Weights of a small transformer language model: 12 layers.
MLP neurons of a small language model. Each row is named by its layer, matrix (up: input weights; down: output weights) and neuron, and shows model dimensions 0-191. Each number is 500 + 25 x the weight over its row's rms, rounded and kept within 0 to 999. Numbers have three digits each.
After each neuron's rows, "fires before" lists the tokens most often just after its 100 highest values on Wikipedia text that the model never trained on; "fires after" lists the tokens most often just before its 100 highest values on Wikipedia text that the model never trained on.

L7.up175:488500506465482503541512510466526497507471476477478485498459510478478518576521518568546492481524533485496505486494519515516483478517491496486474522493468519511522499475517512494506560534529478510488458512512496444501499523511497496519513462484440550520498479477515470534498456505528505478500497473511503490478506540474504482483518489506477510456525479461481500523528513479451484491520497522498523497516507511484467581525503516491489523483488480528473517494492498519519458513485491456483455480454488520505501439486489480496517506480489569519524521543501483504555539514477480489
L7.down175:477503540491511446554466451495480525498468503484493499482499516507517493510513501503543439480516492462498488490481500500484500428491519508519546534499514507515480497492521500497451512496501453517523518504521488538451496527472476509506541507468486469521517568513502490502520536504533488487489475484488479457491523543533533511516501525520505519517508490537489563514533486514498496490509484506485484471467529485496475484537525448492424478473518506531507489471544446506475503506483518538505533493490514514489499511522517522464501514480482469442515468478507546508538506484504504478
fires before: " the", " ", "e", " in", " on", " A"
fires after: "b", " one", " b", " l", " n"

L6.up573:497532502502502514520518508479509534447508533520476433524475487475498479484473516504502519491570520516546491473510512542496456497510503510546495472481513492468511517485558496499522509547518510476533538524496497495544459502464494517488504504541494489477466501514487447500518522473481546498481502455514480454546541531475514498497478470533488482502491497469496497512509473528510501508487471562490492547522539486472483548526478510507499496493501525520442508467483527485504517495527512468484500442490500456475481508463478500540520486487466513491504503519525489522499506491551458514
L6.down573:493482563489498505512496434511509539537523514526489513533500465505483496548467554516511461498495505498519504522532478499491487515520548513441536501499507506519514517515429495486551457498464500517499501520496523510510495500523497536460520515540512472523499529537510512504495507519476438505495547495499543498470493514461529497456476514522483482508506478530488464502499507489522456501491473509465530502506482467486488521524493489525467465536541520475481518481505504534487491469504546492549476507531477476455489483482447519493520499520488485510536508515517454503517547532487482523
fires before: "all", "a", "y", "ent", "b", "ian"
fires after: "oot", "as", "an", "ad", "ss", "ag"

L8.up581:466534502479493551522528496486512496498502501492553511533518534470494498513463542527514459482517515477539480503539479548467477498492537491542485471514516514528542488475523543486543554501483457488554516472492493521514499499452506536508519515549500476493523502532519512529503535526484545496494511480499485510484511515497546511488467502520476515501501512471466463516520514532497439498521481473513506503493523476514479504531484499487465548502480514506473494508558460520498511477525477507500494452522496541482479477500448482525522506534496544546519501502475545511495525522463489527
L8.down581:496513478522481492541503485436494496561490516511528504517493497522531499515484556512512514513507482488498513467505511528514488534488482526499494459491477511527516465527535534456539489482506467487488509510475489443478485484509508506500492508542494465514500490524511536543475469548505465526467498475457501492480487517469498461484494524426560508507475490486449456495524494515511504479492468520514522556491494479496539472507469510512539522467499499530449503516510513525470503493502520507472508460539505525444490489484524502528539514490511532487571523496463493506532517483506485490
fires before: "all", "|", "N", "e", "B"
fires after: "oot", "|", "S", " I", "as", " l"

L4.up129:521504489479521474515514532450479506509534468478477464502519505481535497497498500503501534506493531492496515522466480483506524494437524487496518473562468505493550483495539496514545500483510492483493478499460494504482496516504496542477503539485464499477495506505479516540476500475508558428497542465485480469544496530497512532529498433551512497484479486502412451467468495463513491512492504488510585471476506496516494531490479494490481515514480479532498492457489489491479481490510512466485509504493522521486551499533506523496477493484489527471502513525505503474517508543498508524
L4.down129:483484472494508498539538475474466528488516446483496486485506459512458500502511461543465488498523461505471512513449471508530513474481497495489515514490511490459509524527522436476495516447494497487469515496470473483472476494470498489565530531483529500513535510460542526511547502482507498512494470476523471506492487453521540501469489546533505523539507498521465487526491487515477511482499526463531520491528461485511521510507524521457517516519501523451509477528510469546472481470512487479519523459531496526480469516481480489521537462496516511448490489494513481518473522506441510484
fires before: "|", "The", "A", "In", "-", "==="
fires after: " ", "===", "==", "y"

L4.up308:483461455484502541503512468491530469467488475521531448549496477482501498512477490496536479508505454491533474520512482505565491505493490497521501483536477503482539541489511498501485513490460499532521505513475519469531443515469516524497488463505477518516507497546516487517476480493547550487488464496504496518503527478496526494523481520546510473551527522501512487484534512520467514487542516493476518461472512464524516535580485520524474532477528531497465543460525513482489483511493498482514470511433496538505509475527542518461481517472520506531521526527506506512501482501496502510
L4.down308:529519495502454484464532555465485503498475492525480471464504518505511514502467525511470494511494515515469495458494492484496499427470499511510523493512511526483478502541521514510509469509567508476453514509542496496542480483503528521516484504502465476508496448466530542508459549464516481493496483499507511538485468480491545515514517540500478481500532447474449486510527496483495546504510503506506513441481557539462520564488504497508534511478462471500542501488480501520485509496470522517514514500506516469470493496496511482508522534492497495530536508464504492460513529530542469504
fires before: "er", "in", "s", ".", " was", "ch"
fires after: "b", " b", " ", " B", "B", " s"

L6.up603:509467444530527539480487538500480528506523481458505502484538487493508522528499575538499485519495500478569508508483528494477452506485537492498483505534514533545501518503506515450532517530495510511519452519492519467491502510478494493509520502480496532461487515528483497496470498517533516458462450503503473447519520523499523488509532465489497507491555527496440543475521486497517508505479522493500486530497487537478472481504517571503522515490447519532496485499523536474442536488536505508482515472504520492497503493482524506495524529477480510547505529513483504502497496463513527464
L6.down603:513480485517522491586530530491529518512506483507512471445471467466512506509465515547485490532467500496471492468497496531505506501488501518501551533524545518531523499481487458479493545540474522486499516528480504513504510548460471506532502526510470537478516497506506475499510531533489487524487490491523437540476499524474433507483480522495488499474488474527525504495456504494479519496517511483492506477508463505518530466544481507503545532513481475515502457463485541518475510518526507528486507530557466499538518513497485459528521465514472476483484531504535474517502485464512477523
fires before: "8", "0", "1", "3", "6", "7"
fires after: ",", "8", "0", "3", "7"

L6.up611:435490542490514527519534487498484484483523504476477492513509526441493548530509529511535470507489528455517484482494502488486464541507508517504473514520467530517578496496506522484550464483504472487487491504483487503529480558517493517477514496494474472522507502534484482540531472468494488498499507507492502452512466539479481498510505465557496499507490504456498512498539477492503481507503497493479552504474506535530523535508489518436454489509511492511504543511493516529519490499494534530462492516422504497515469505521534523517476499499453543471538472477513519518532521516530494487
L6.down611:527468513502459485459511451455526506556445505495494461528545518501510510497542498479475543490535535522498455505500519485513478473473481453463490502494471497471483536500498468521525503473526503520468514482520532476474518531510534460506466543531494481525483511479546514503459494507520476556536478487518530496487474519540483497507506531512487511501534499531516491497501490511485501534456495506522461488506485461486462520523541511502448496509448526519484490506543509529482469497520499514470491511467513495485506552496511494507513507495552533512515477459522476513483536531478537520
fires before: " ", " in", " to", " A", " as"
fires after: "b", "end", "ign", " d", "c", " b"

L4.up346:516503506478480514499538477432519495483491523474488516534471471504474519534452513534519450488510506477507495497534468530513465493495507486527451514485521533479513537472503477519508519537456490490481512503513483450497506481486506481515464468514445505507511468487506455506492475481507568515481502492487464489496530498454491479509530473533521524538502531471481508493553491520502504500564490521458564506498504502484497573545497557467474500471485518490513515505524498497492499522491490501535499493467490521477492501507520505497464492486492529523503481498482504566543549485519512512
L4.down346:471470497522522506503496459504511502501473477481521519499491518499480526503524505507504518513540511498501524484481490495493468541514467498474518499504474535483488438481532516455499561535509505508477490497533516503548498497525493502473481522500475478528505568510504515507495489526507443512512540532509513490482458542508501493497524479443472483503550503533496500499508497529487474534497438506507501498500480497474525515510471471523432467488507496510478488502563491498503465473489523533454499499522564507513489538474477462498509490480493552491526446541523520445507524498464456495
fires before: " ", " on", "ed", " in", "er", "e"
fires after: "b", " b", "B", " d", "all", " B"

L6.up303:510516500511466504507513458471468510478518492516449490481502525487516522513464521494506521471499480467519488517498460500505445503482498502504514520535524481524530478478522515477513534495514528499494529510506516522542461488485477535465505478541494454483511483540496493571523526486516534508439494500519484483498476505460516483505467443505526517506476504447509507480539486542493499512477470524505497506518537529508495523514475494514480549501494477506495526468536502495487497479507497504478447492499509482495516497450507519479532478497449580510546480527510491546535509516546493429
L6.down303:478511508500490482540489517538554510527481516503543492513511496478512539515468532457511584457530469487517527469529439564500491492515510528460482494498492499525521513483498476471494474535515466483515490476477530499486491493484472453460499509500503498461515485516526527461493521517509474496494495494486492499484463484462499477455497498467520540557500523483522492540470502481487533505500523474463551527489466503487509474528479477444505464539477547483479528499484496512523510513504532469491520486512450512467456488500484505536489501525486520506496514540500502501480498548516497531
fires before: "all", "9", "8", "5"
fires after: "–", "oot", "as", "et", "ain"

L4.up403:509531467467504466533501530478482525573499517524500484501501478490530534522549505506473524507459510518466469472511475514477492510496489498484492560506470511540515530467498494493520505473535472528467479521507482498517478525512489489480514459542487496490495519499488469534509461472507501469485529478488477483516501542486489491539486486558447482496473518518459460470486507473481504503500498488512538462509463449502517519506499543477532490481453471515500509486503488515523480520496512519477469469453511499504495505476482534471508501500469461477491548602536500494465506489520497503
L4.down403:516461489507472482485501478511518535499479484540483496451505480465487471484436466484442533490522519521509557510510490496525442524543517444481498478504522522459480494516489502506489459499513478514533531489466487527495472457505513493513480500498492479475504531468502513520525491504503465519507515508513510480505471466503519533498501511515467492465513511529489470489527487490497504475452515444561511524516498534525555502467482526515488480482480474486478458483515520498538547512497526526532532462527497506513506497513507480529507467525545497509461468450500450475457487482475529479
fires before: "|", " "
fires after: " ", "'"

L6.up290:483490464518522500445523502483553494510502520575499483506500523501503485489513585503531528486477455485517514494532481501513531528490513468496489473525513541519497496495515514496497516509454510519532499543480507448493497475489486522493506478498521521501505489498521457496504513535486494499499439487531518499503480451457524482496493447489501498527514558543461518536479486557505465522456514494494499482507484514505510485476494497513497520471498480479435523530456553500458514492472530525527484499464477475459526511473510493475528518505516517505515511522529507553476510463510518506
L6.down290:536485523503500531558516524483496522545507485488498526440509501486465490518468509508533497574497505500509507524454471489482512526496489462499556523508505476524512476495471475497539515543497528416470504495484473531489495500532503467473533476492509493520494447518480486501519517515515519473486504514474491520495500491482483480497470448500539503479521471514481477486454469519509516483489510473526539472509542504531504513497523478505542508511507511537560488486511521511529430500496520493503491540547468490479509519522529458527517490524506484510498553492507479522485489498498438500
fires before: "0", "3", "8", "1", "9"
fires after: ",", " |", "3", "9", "7", "e"

L8.up138:479458511488496513493496479464504502522512521454486502483488557517486567558510466513511498478472513482503486517486488507501508496488550477555456501476460508505526497495497575506462536482504522463520495513515508500472458544477529467521550496488462488474498505492515466536503463473484502478534489495492482500503479518442497508566507525473529500493546489467489513549517511487470533524566493480488530461502509513501481512509501511480519514516509553505550518479512495502491513529492498532508470507498494511480473517493507512503514499484528517487521522540493523459526529496541446476
L8.down138:488530500511475542490481492541489506480506512494494501476452500498517520476511488505464519454534483503517506482474488462497496510489512493467501513484483488487468505464503466519517478493515480498461488468484515463496483500494531512478494552482527470516524450457562534483524449483499511529478503493556481541503483521549503462543498495512494520504487527509518528520544475488527469508505491509543453487503522497477473516528503534523453475515452479517462532523489472491496501509493547494493452501507486472537540485534517512504544510512488536543512456441525503521473524508520546540
fires before: "own", " in", " to", " on", "ed"
fires after: " k", " d", " b", "le", " s", " f"

L6.up168:523506454529446490498515492492491509514489506520510463549502493512506557520529504502499476538527470480520530463492496509495517518459466506517487526502504538567512533509550527542478488497499514475535502517547502475507493532498512495494521503498498500485519461528503489504470485520530502478535491488514472480553462493491534515524518467507469471527511513505488442498501526518495485423495529547483515481519525515474518519481502505522482467453522543504494489450473516459488492527480500510487486478468492505487467469482484503520468553458492494519546556560508505479519525491517503505
L6.down168:513467501518514497534512523503497508497462485516508531499533510482517497436472546540537501512480561543502529502437524476522509457487501509539524467470491500514470462462488491526489510521505503518466507507473494483464513489480511561515504453478466501521493420512540506517488519482486516490499516516502539530482526507479490518570481542505499527479497459428483490491549472530472571501507480545517497479484512479498484517514511507486525531506501479519523515510479486519519498527460494514493525508516472482514478506503466502490496477478551499510504497507508488479512539500519525496
fires before: "er", "ce", "i", "e", "it"
fires after: " ", " s", " re", " S"

L4.up233:491502485458492538483514460495523510571497481510531506494523499493484500546530521513526487549486542504466532533473498494492507529510498499488522495525490538492564486511485506493506501497487503542500526517510513467532480504495478487501518489530493525512477524462518484490494510501482478515482487484520482515563469528482475475483517516469446503492512495510487493491503523505476417487545457496536527464484475492503531513528506503509472536530486480557502515495494492522501462532506560515449425534439513537538492526493489511477486490522486493484503519523512520520499534487486451525
L4.down233:509507542505476504531466502471487494500494454530458522476513496468512557472461477494479488460493476544492509464484508531539531514475508474503454535497503490480472511457454518520496491460480458495483504461488474558514507487523534463514486527508488463465497524504499512526501472534512519474493489503485477520475549473522534525507479520504517491539491519480522509518502484498522543488433505469490513574511515483496472478475492485457516484452512497481487475484485509485489553495525478493525491467518486494449517470495503494459513488494551525520500470489481484494480472507530555512
fires before: " —", " "
fires after: " —", " ", " (", " Mar", "at"